config = dict(
    num_hidden_layers=16,
    hidden_size=192,
    num_attention_heads=2,
    num_key_value_heads=2,
    head_dim=64,
    intermediate_size=576,
    vocab_size=2048,
    hidden_act='gelu',
    norm='layernorm',
    norm_place='pre',
    norm_eps=1e-05,
    positions='rope',
    rope_theta=100000.0,
    rope_fraction=0.25,
    qk_norm=False,
    attn_scale=0.125,
    bias='all',
    tie_word_embeddings=False,
    parallel_block=True,
    init='uniform',
    init_std_qkv=0.0342,
    init_std_o=0.0342,
    init_std_up=0.0342,
    init_std_down=0.0,
    optimizer='muon_variant',
    learning_rate=0.00533,
    lr_mult_down=1.5,
    beta1=0.9,
    lr_head=0.00539,
    warmup_steps=200,
    schedule='wsd',
    decay_fraction=1.0,
    decay_shape='linear',
    final_lr_fraction=0.1,
    batch_tokens=16384,
    max_seq_len=512,
    doc_mask=True,
    train_tokens=233300000,
    max_steps=14240,
    dataset='wikipedia_en',
)
MLP neurons of a small language model. Each row is named by its layer, matrix (down: output weights) and neuron, and shows model dimensions 0-191. Each number is 128 + 32 x the weight over its row's rms, rounded and kept within 0 to 255. Numbers have three digits each.
After each neuron's rows, "fires before" lists the tokens most often just after its 100 highest values on Wikipedia text that the model never trained on. A number after a token or word is its count.

L10.down521:084142087147146152135147149122121103142138098158129145139160021099101149054089144164062140176141138121139112115128147160106150125157127161096106116114116106167166098125105150093123159172141112084091118090106124183124182122111133148150152112091111088094140119116051129124068147150149126139169136136136071095171145141133123163107146112064142122157145157161087123166115142099102076154095143061144113128095068074171172109133120090119113127100165151098109150136168175150255148146201160111163102056155179178140119122138156149141130134131077075164134122133116118146093168125148100127
fires before: "\n" 37, " |" 10, "–" 8, "–0" 6, "–1" 5

L13.down94:117103216120122103111116206131088138167088079111154149111145094132090169180116090162077166136170081144131156135094136178130151144138110164092113127125167118107104175185104097062096132147116133183125123141164165163181189143150167120079143187135145149146137138117181146067153104146111095129116171119120157092146157148095166067097136153125120139160121109083073112091135133092139136144097125133146157063051099127147137099153097142114079169078134122073160129120141107139063150164090173178128119102186098121042124200143173139142119093157090119079114133146123114114126138151118085078
fires before: "\n" 68, "," 9, "s" 6, "." 4

L5.down353:103170151119114153165137224101133102131099103128148164078177140183117133083121128116134166102105154172160105133085169151088137139149109085118125137161177126162131139136147085141072132139090156157064096076135163236068114145102142143116141101127131140094131112141100145134122140190119177186130082140123118133117113181128125104133108103111098105129189016168065074093121090121132101114161134084116118093119117063119162130161132072116106164086086139074160177156113130141138118148146174141145096139129163144192031151122128119176114134130104129135123092092182168117130121125162159157
fires before: "\n" 39, " The" 12, " He" 5, " B" 5, " In" 4

L2.down478:168123133063219059132145096108156123065163109172124124123145081106161062126116156045140114153125130116110156109113068133118107121159133150112121196133120123087076127087172091147139110148107156083144121127117149082138153098075070124106132201156184143119099068160113137133128192126070181166103138178163185095087156149123120182063108170127131097115126142155172099153084123149108097140126092155083157143094155133136099082154124149117103144146152129131156078176100127121131158107056164091090139109141126134114136177129151139145085129189115184122127110184135167151153082100169138163
fires before: " " 23, "\n" 14, "-" 12, "==" 6, " C" 4

L8.down301:124065162109136136123113083161096150093109107073146147135129145133120084113125215162140172097130094100063124086058135093143160181148104119123079155080190111176104125161140087138153156110114152188141084080208136085174113088118171099056123057103145124115123135104080145152171097133131111092157112151108164069180150169095139176115104119150093121116183147132095068159110123129121138174127126137180106083163117131125104164135153135106124216142130107104169075095098112162117154118115112130139110094148155145158167122122077177144150117142111153162131167149117198086132139143080158178
fires before: "s" 49, "ster" 5, "d" 5, " medal" 4, " |" 4

L2.down534:089155121155099193150091124149127126091128104132162169099169151170142160150120138178095161175188168147114140158099124132124151098179104141136175126118107117098143108176118140072109146134131107102109122173123140152175147088161112143111132121069127106178141063101174145145132061109092113178039111123082121172111113167188119167166100099156144117119122092071090123071093142121152077105043142117121126096117144091154143150103173193087127129161121141155099126153146078099137167138173156175111078092181105089112072121107134118106164168118203097120086129186118092090128140186122146072
fires before: "." 25, "," 11, " and" 10, " to" 7

L2.down125:152112136118162096168123099142118146150132137129059133154083141105138070166124160175131122080063151109110145128112116153093112124139125158103155151130180107110156120126118144172095138058116135140129071087093123137145148171081132137055132136095156097152120151100118104132078122173073140115142154170090177169066125118161115091089162104095151075151144165112164092144067106164150136157078110131185113163185154140084170130156112149083147136198144130138106164128141072158162186182051115099116128091120117134156215116100089187139113095171185175083134140073117132148151141098094099188
fires before: "s" 22, " –" 11, "ed" 6, "d" 5, "ing" 5, "ro" 5

L2.down328:132141165102101151134047106109116153115126150091183088162116163082088112143135142169199124144107156100089157123132098156110034067155141136140133153059153152122145121103138177100163161064083126101093115108152102154106118115153094106172146116076106087122190066167088119163121141143121115089106144106057144110115098143169136116194135117177148167073121133142104097177126134144097140099151116132121134211184094122127114144139148138192130138143115142079124120138106135172087125095131096157160194160130173134199079117119171162108067144202146178124155065116160108140122134136111088122
fires before: "-" 92, "\n" 8

L2.down432:129104185080102093125112111132141134154099126155137122145127152137086127090133118107102084178107163141093127136114157118082018125141121138146146171108088178094164159126117134157136141105200128124120149162154171135084144112156044089060122138112074124065143119133148095137147132151143145170141101093113104117091124123156195073101112144092102135084106161196177144075111167078125178099193117128092080193134149172144111189089132143146121141147113136192131071163094120148127121062123148164136146074119127175094083109067113185142087113117100175127130152182153151132175168140126161141
fires before: "-" 87, "\n" 8, "," 4

L2.down86:112116127101131136205156184149145184119099165105084153124122083140125183114154142157131110154136122131103099074095207130109156107119043101136103080124134105150124162158116118169143123136140129167068127184171137172104180133119052148162115083096057132096158079088094141124154187147167134106141184108119117105118089144198111151167151056133113119112122097165131136164140161118162106117097143100146138137181132125174138153101121064132092126142083127101143150174120165129142146152106158112138133153157131071167096082063158082088127141109094162142105091151148107199047119114069100170
fires before: "\n" 88

L2.down95:101157204129174123087140119128152097068140118122119074141082118163088126087060135110134172124132159113069082147043088145141030087170148154165100168112146188094119114109162097110097163084102137139116155097166122193094091126143138129123088117122099120094143122116110145153167184143088123109071169167117159091137071092119107159123176134081175129151158109131144119129132163099157122102152173137100096183142108170181096113129148153206127154174103129132134133163094128138141136097091107184110122148055146093131131106095165117127107122153133177218130157188118093148120161132097163147
fires before: "-" 85, "\n" 13

L2.down221:139196133076133137124082172087138136118124133120116096159161137141167157081160156056129073148104176103093081154151120121148176121129185145153103104109101124179100109088137155194137125071100095134113072087210120147170138163222105155109093101100049116167160135084129123126161163116191130088062153151155109135110094125121164099142131084134123143161192059128142116100184103165178122109062124073112180125142101116126110140133110118141147159142105123164164152167103186122169125178126112143118091143156116153062085107111140155128129132124111115078104125111202141139099158089124125112
fires before: "\n" 79, "===" 4

L13.down122:117160149124083106138126153151065109093102108201123117115132133095158136099152098143076179125096123116120140109181121121132106106115140176130128155113164125157143060082096133178133140196146128159140122141135109143139099128094170079143139053096084132135134089090135126168124131163122124101175067073126199130151144066167106141116110140155117134106164142173142088172118108157149138122133105207070124123144141068134141142043124127106105173143186117074126069096103169219116123152118132127139170148123144098151102101077136137115110185103067103182108124105181153183132113153140097223
fires before: "s" 29, "d" 13, "se" 5, " (" 4